From a checkpoint of a small transformer trained on Wikipedia.
Size: 9 layers, 8 heads of 32 (4 for keys and values), 7.49M parameters.
Training: a variant of Muon for these matrices, 269M tokens, 8216 steps.
MLP neurons of a small language model. Each row is named by its layer, matrix (gate and up: input weights; down: output weights) and neuron, and shows model dimensions 128-255. Each number is 128 + 24 x the weight over its row's rms, rounded and kept within 0 to 255. A neuron's up and down rows have the sign that makes its largest values positive.
Before each neuron's rows, "fires before" lists the tokens most often just after its 100 highest values on Wikipedia text that the model never trained on.

fires before: "als", "ed", "i", "ied", "al"
L4.gate452 [127 109  90 103 144 110 117 128  94 176 136 135 122 180 160 119 177 160 116 129 124 122 124  91 132 155 143 121 120 127 119  97 127  90 111 122 115 137 144  77 103 131 124 138 122 129 111 122 128 144  74 150 113 173 121 163 170 141 101 113 128 159 151  89 112 114  99  86  68  98 124  90 125 156 102 106 143 152 131 135 124 148 124 125 122 132 115  93 154 147 143 128 160 155 150  87  96  78 156  70 118 116 115  95  99 146 165 155  93 175 145 132 124 138 155 118 136 123  94 143 136  84 149 122 119 175 123 153]
L4.up452 [140  97 135 126 113 119 125 123 114 117 128  96 119 145  84 168 126 146 126 118  94 115 132 137 132 124 166 150 163 115 159 159 152 128 155 131 181 129 133  93 139 147 149 149 122 157  90 115 160 172 120 111 164 149 136  95 154 120 143 133 135 153 112 167 102 141  81 107 114 109 114 157 134 119 144 101 141 153 103 115 139 147 140  90 179 100 143 116 149 123  85 127 123  67 119 134 142 141 117 161 105 107 132 166 142 168  86  99 177 119 161 169 134 123 131 132 119 158 144 114 134 104 174 105 147 137 124 139]
L4.down452 [ 98 103 178 128 133 143 153 188 146 150 114 115 124 162 160 103 125 139 152 132 136 127 159 143 138 108 151 176  92 109 119 142 132 165 113 124 119  99 152 147 116 120  99 132 100 135 155 136 114 150 189 150 113 101  86 109 101 157 133 165 136 163 122 155 127 138 145 144 117 126  98 134 139 103 159 128 166 120 117 120 138 115 131 167 106 134  86 153 118 120 119 114 151 146 122 175 107 106 126  59 133 110 110 116 112 106 137 155 141 137 128 119 161 111 126 109  88 150 127 129 127 177 139 146 139  98 146 140]

fires before: "on", ".", "r", "s", "a", "y"
L4.gate406 [109 152 114  99  99  93 136 142  84 139  74 141 125 104 128 112 111 172 139 119 165  80 104 107 140 101 144 147 149 111  90 110 120  94 132 137 114 120 159 106 128 166 142 120 117 156 160  84 140 113 123 144 147 123  96 124 129 102 120 112 118 156 128 135 129 150 133 197 129 182 176 116 136 193 110 155 161  86  83 133 169 129 116 104 106 118 127 113 127 116 149 114 142 113 144 134 144 124 130 156 134  96 133 113 159  89 119 159 129 149 157 136 141 136 108 100  93 146 107 139 146 143 103 123  70  90 174 136]
L4.up406 [144 117 111 133 138 188 123  98  82 147 101 127 144 123 139 150 117 161 137 173 196  73 115 135 147 143 141 136 116 135  86 136 138 149  92 109 108 108 157 116 181 100 146 191 127 114 196 155 126  96 101 117 128 114 130  78 188 137 117  95 171 139 143 129 116 137 135  93 160 138 148  83 116 129 122 117 123 114 121 134 130 134 121  71 123 112 150 139 110 133 118 126 181 118 103 134 115 109 125 160 165 120 157 126 137 135 136 159 123 152 141 105 116 152 137  84 129 131 154 127 126 147 143 108 141 120 156 107]
L4.down406 [102 154 114 147 127 140 135  93 120 174 156 110  56 149 122 129 143 125 187 132 106  84 111 100 138 133 157 140 104  96 151 116 134 107 145 107 165 111 118 141  96 116 137 118 137  96 131 140 114 128 147 102 144  75 118  88 135 128 113 137 156 122 136 136 123 124 149 159 152 123 137 153 147 129 137 168 158 102 113 141 117  91 123 146 147  72 112 113 110 114 121 110 165 135 100 139 137 130 120 106 105  90  95 109 131 114 122 123 112 128 119 130 138 108 113 128 134 143 140 140 177 124  82 137 105 131 137 138]

fires before: "als", "ion", "al", "o", "."
L6.gate686 [188  88 116  78  86 113 114 131 155 134 145  84 143 131 118 153 100 114 173 129 114 108 124 173  99 123 101 134 117 110  86 128 109 108 120 146 114 131 121 104 115 136 103 181 146  86 119  93  75 107 113 102 147 101  87 146 129 108 143 119 169 142 157 113 180 121 157  98 138 148 139 122 144 104 159 157 135 120 105 108 146 138 145  96  65 138 126 114 143 131 144  91 165 132 142 108 103 123 154 140 147  92 144  71 153  97  96 116 178 130 138 122 143  76 141 104 156 118 130 147  95 123 168 131  97 131 145 150]
L6.up686 [110  75 136  99  85 114 135 113 150 115 151 147 117 117 102 142 149 128 139 186 114  74 119 166 132 111 113 166 114 129 142  78 128  80 145 132 103 128 125 102 139 103  80 147 138 132 123 126 162 183 113  48 154 131 111 139 108 136 126 117 124 144 130  96 130 149 127 137  67 135 130 122 107  98  90 128 120 151  99  93 128 104 165 126 148 114 148 131 118 137 112  97 142 104 127 136 146  86 147 152 139 122 176 109 138  97  99 118  57 160 170 145 123 108 132 153  93 152 151 134 119 117 110 133 119 164 129 133]
L6.down686 [119 102  91  81 116 163 155 121 144 131 129 118 141 140 147 161  87  83 106 136 109 128 137 123 164 121 154  94  95 143 148 124 131  89 134 151 106 142 101 169 126 134 136 191 134 171 135  94  95 146 100 151 118 136 139 117 128 132 132  94 184 110 132 163 111 163 107 104 134 165  99 137 151 109 113 147 115 163 109 120 110 116 111  90 133 100 145 123 130 135 130  91 133 147 115 106 157 107 145 135 131 130 103  99 120 144 100 142 171 125 164 113 134 117 110 135 160 145 116 148 116 155 133 142 153 132 123  96]

fires before: "er", "re", "r", "port", "p"
L6.gate387 [124  82 138 109 106  96  94 112 127 108  94 107 131 169 151 145 140 139 119 144 140 122 106 170 126 157 132 121 121  66 141 115  79 137 126 150  99  96 106 154  83 151 124  67 114 106 102 137 148 142  96 123 103  81  78 140 122  97 137 122 170 119 139  69 115 163 138  97 161 165  92 136 145 139 149 145 146 160 135 111 134 106 135 133 134 129 144 163 124 105 172 118 152 128 120 157  85 112 104 143 137 112 163 141 125 122 124 169 124  79 133 117 129 135 118 137 145 117  96 157  98  75 127 100 183 125 171 137]
L6.up387 [155 143 138  92 101 108 167 200 136 126 121 134 144  97  99 107 132  94 120 143  86 155 126 153 165 116  75  86 110 130  99 126 107 111 103 146 124 148  95 140 111 136  94 128  96  90 132 155  96 165  90 132 149  82 163 139 100 153 147  77 169 112 167 144 182 128 123 123 139 145 129 156 139 130 108 182 138 159 142 110 167 150 163 127  99 142 149 158 127  80 155 127 119 114 108 134 129 119 123 113 155 109 130  93 140  84 128 127 155  97 130 126 122 143 105 119 149  86  96 112 134 119  77 119 155 127 101 122]
L6.down387 [184 136 120 107 139  97 134 158 135 141 154 121 166 145 146  99 162 117 116 169 110 151 145 151 147 107  66 138 133 107 135 146 121 111 115 125 141 121 132 173 106  92  87 140 141 119  89 194  74 124 163 146  90 162 175 112 107 119 147 128 159 160 137 107 130  97 134 107 115 145 133 105 126 155 112 124  95  89  98 132 131 125 130 105 156 133 151 157 136 105  99 152 179 141 164 125 129 106 134 147 126 106 119 100 138 126 115 108 123 149 137 112 155 121 174 104 133  83  98 134 149 130 131 152 139 115 107 125]

fires before: "l", "p", "ed", "port", " C", "m"
L4.gate672 [ 98 108 104 108 124  74 111 106 104 141 122 126 141 147 163 102  90 135  81  90 140 128 151  78 152 138 114 104 172 141 102 163 118 188 176 114 108 134 151 105 137 173 123  84 120 171 134 140 107  90 143 146 120 165 139 150 142 104 106 122 111 161 130 115 121 164  96  90 124 132 144 162  94 110 135 106  70 137 129 124 131 119 106 116 164 145 135 112 129 127  99 121 150  95 102 125 152 100 148 149 111 121 139 172 136 152 124 114 103 123  92 107 128 142 124 131 118 131 138 168 128 123 172 169 112 106 137 142]
L4.up672 [108 131 130 144  99 127 132 130 101 149 151 126  99 117 107 148 128 128  92 120 108 122 149 112 140 160  79 137 138 150 121 115 115 119 142 106 120 130  95 114 123 119 148 121  87 139  84 114 133  92 117 193 111 135  92  98 122 146 151 106  85 143  92  97 116 133 117 107 133 155 110 155 116 116 136 142 109 126 143  99 117 140 127 109 165 173 143 138  90  84 108 152 125 156 111 137 133 137 124 139 124 150 145 175 125  49 157 125  76 122  98 130 113 164  82 175 125 183 153 109 101  95 165 148 134 124 172 113]
L4.down672 [108 126  69 129 149 116  74 143 135 110 136 166 129 149 148 154  74 102 140 142 121 122 146 110 191 156 126 122 125 128 140 137 156 133 153 152 175 114 149 108 123 144 114 121 114 151 128 151 126 139 135 144 120 129 107 124 141 140  73 170 125 164 134 166 160 154  98 108 157 158 100 165 132 100 130 165 125 140 107 125 122 137 147 126 111 149 126 133 157 114 106  97 157 144 116 138 161 161 142 142 109 158 147 123 132 157  75 134 106 142 133 121 146 137 146 111 136 138 118 148 134 129 151 159 144 117  95 171]

fires before: "way", "y", "ro", "s", "able", "art"
L4.gate592 [139 110 104  94  92  93  84 102 149 119 163 124 102 133 104 121 109 157 125 135 116 137 139 128 125 133 123 159 137 130  94  85 101 160 151  91 136 144 106 108 114 122 131 101 136 130 162 160 121 140 102 139  99  91 115 160 135 140 180  90 115 114 148 132 145 105 142 105  97 180 174 152 156 105 106 139  89 130 160 108 113 123  93 116 109 111 144 119 134 146  90 121 144 117 110 130 138 111 154 148 124 141 114 120 112  82 119 157 147 129  85 143 138 142 149 129 130 167 119 116 139 112 142 136  72 111 164 115]
L4.up592 [126 124 143 141 115 106 115 123 115 155 151 132 122 125 117 104 150 132 136 155 135 167 124 140 120 215 128 123 136 135  99 137 153  90 119 143 122 144  85 145  77 110  98 119 120 112 123 128 122 104 107  69  70 148 129 168 138 169 133 104 176 114 128 137 142 101 145  80 114 131 136 123 171 153 133 153 144 101 148  97 141 128 120 103 106  95 145 125 156 148 132 167 148 115 127 127 120 139  58  87 125 133 115  97 101 117 105 135 135 138  99 131 149 150 126 152 115 148 108 142  92 152 128 160  96  91 131 137]
L4.down592 [148 134 107  71 178 153 136 115 153  97 154 110 136 146 158 126 123 154  97 173 140 122 117 132 158 127 105 116 118  81 162 172  88 172 137 149 115 115 117 112  68 137 144 111 142 140 139 150 125 181 133 117  94 155 122  99 132 156 128 145 116  78 125 138 136 143 144 146 109 153 128 135 107 132 144 137 110 158 104 109  88 122 129  83 101  94 151 115 122 152 110 117 151 126 157 139 104 138 193 147  96 151  71 154 120 111 105 109 115 136 129  76 146 136 103 154  93 160 111 124 126 132 121 131 137 149 120 116]

fires before: "es", "ed", "ing", "med", "ia", "y"
L6.gate44 [125 159 107 148  95 106 146  98 100 134 116 130 115 137 125 121 164 158  83 145 161 140 148 130 158 189 134 163 113 136 134 190 124  76  90  99 177 142 141  86 129 116 137  89 145  80 106 123 140 130 108 125 127  96 158 135 196 110 137 131  86 114 153  88 111  93 105  93 119 149 114 128 110 155 146 174 106 166 171 121 131 133  86 101 123 157  88 154  90 126 132 148 125 111 131 168 161 136  97 115 103 107 167 123 113 109 148 129 135 138 174 113 102  99 133 107 114 158 112 155 116 151  99 146 159  95 160 115]
L6.up44 [160 131 120 153 102 128 166 157 119 173 135 117 143 115 136 157 154 163 130 134 143 177 114 153 151 153 134 152 127 146 132 158 113 113 152 121 176 126 100 127 186 133 107 142 101 133 107 126  72  94 122 151 138 155 126 177 120 134 122 114 147 122 145 128 114 125 145 146 113 147  92 137 135 149 152 124 115 129 170 142 122 146 113  94 149 132  97 148 106 192 109 135  81 179 153 169 149 141 132 145 141 133 158 128 120  99 117 126 131 136 133 159 111 136 140 164  55 115 139 115 101 148 131 147 135 148 136 132]
L6.down44 [ 98 132 122 137 167 166 119 140 154 121 173 109 137 141 108 106 159 159 121 149 153 155 154  86 143 152 108 153 127 159 138 152  93 147 171  95 165 124  88 129 116 128 173 163 129 111 115 162 104 138 114 131 145 138 159 154 116 153  70 126  99 121 131 156 120  73 107 132 133 157 124 114 123 148 110 124 147 123 166 148  25  99 108 157 169 140 160 110 102 120 136  93 141 121 149 159 130 156 151 128 132 135 161 123 142 147 125 174  96 152 183 126 132 108 126  93 111 111 150 109 117 123 114 125 155 163 174 158]

fires before: "ch", "ed", "med", "er", " F"
L4.gate536 [118 122 155 157 135 183 159 125 127 134 102 115 148 185 111 116 129 145 105 158 160 148 165 116 135 122  49 156 142 136 146 183 141 155 125  61 128  88 140 122  90 163 134 131 110 140 134 122 114 101 113 148 121 167 123 121 112 120 154 140  72 168 103 106 116 140 117 132  98 133 143 120 158 107 124 129 124  91 136 109 152 107 122 149 110 117 130 121 137 104 106 145 147 112 118 183 111 187 148 131 132 133 133 127 101 136 108 106  96 120 145 155 124 132 114 151 103 167 136 128 100  98 118 105 141 146 168 127]
L4.up536 [133 136 110 116 136 162 152 138 100 174 129  91  95 196  67 139 141 123  44 146 163 134 144 114 133 140 119  95 136 153 132 147 141 149 123 112 106  95 119 127 115  87 147 110 114 143 149 133 132 135 115 133 132 144 123 131 151  87  80  80 115 157 109 119 113 137 132 136 125 147 100 114 107 113 133 129 151 130 119  96 130 138 101  84 156  94 120  88 155 126 123 152 150 115 116 140  81 117 155 151 180 113 141 109 146 160 112 143  99 125 114 135 110 130 129 152 126 152 131 145 173 115 141  81 122 155 132 142]
L4.down536 [129 155 108  74  98 109 116 119 116 128 137  88 141 129  93 114 119  96  69 107 116 173  98 128 169 131 152 139 102 107 130 114  93  97 151 152 121  99 142 120 128 104  72 105 146 129 112 110 126 123 146 172  88 134 152 100 150 118 105 105 143  86 150 159 123 104 100 137 144 131 162 127 160 132 150 137 145 123 121 148  84 155 154 138 160 153  91 107 125 167  98 122 112 141 124  95 119 200 155 147 111 112 147 115 158 178 118 121 150 102 120 130 100 136 129 137 149 154 112  91 129  94 158  86 142 103 128 132]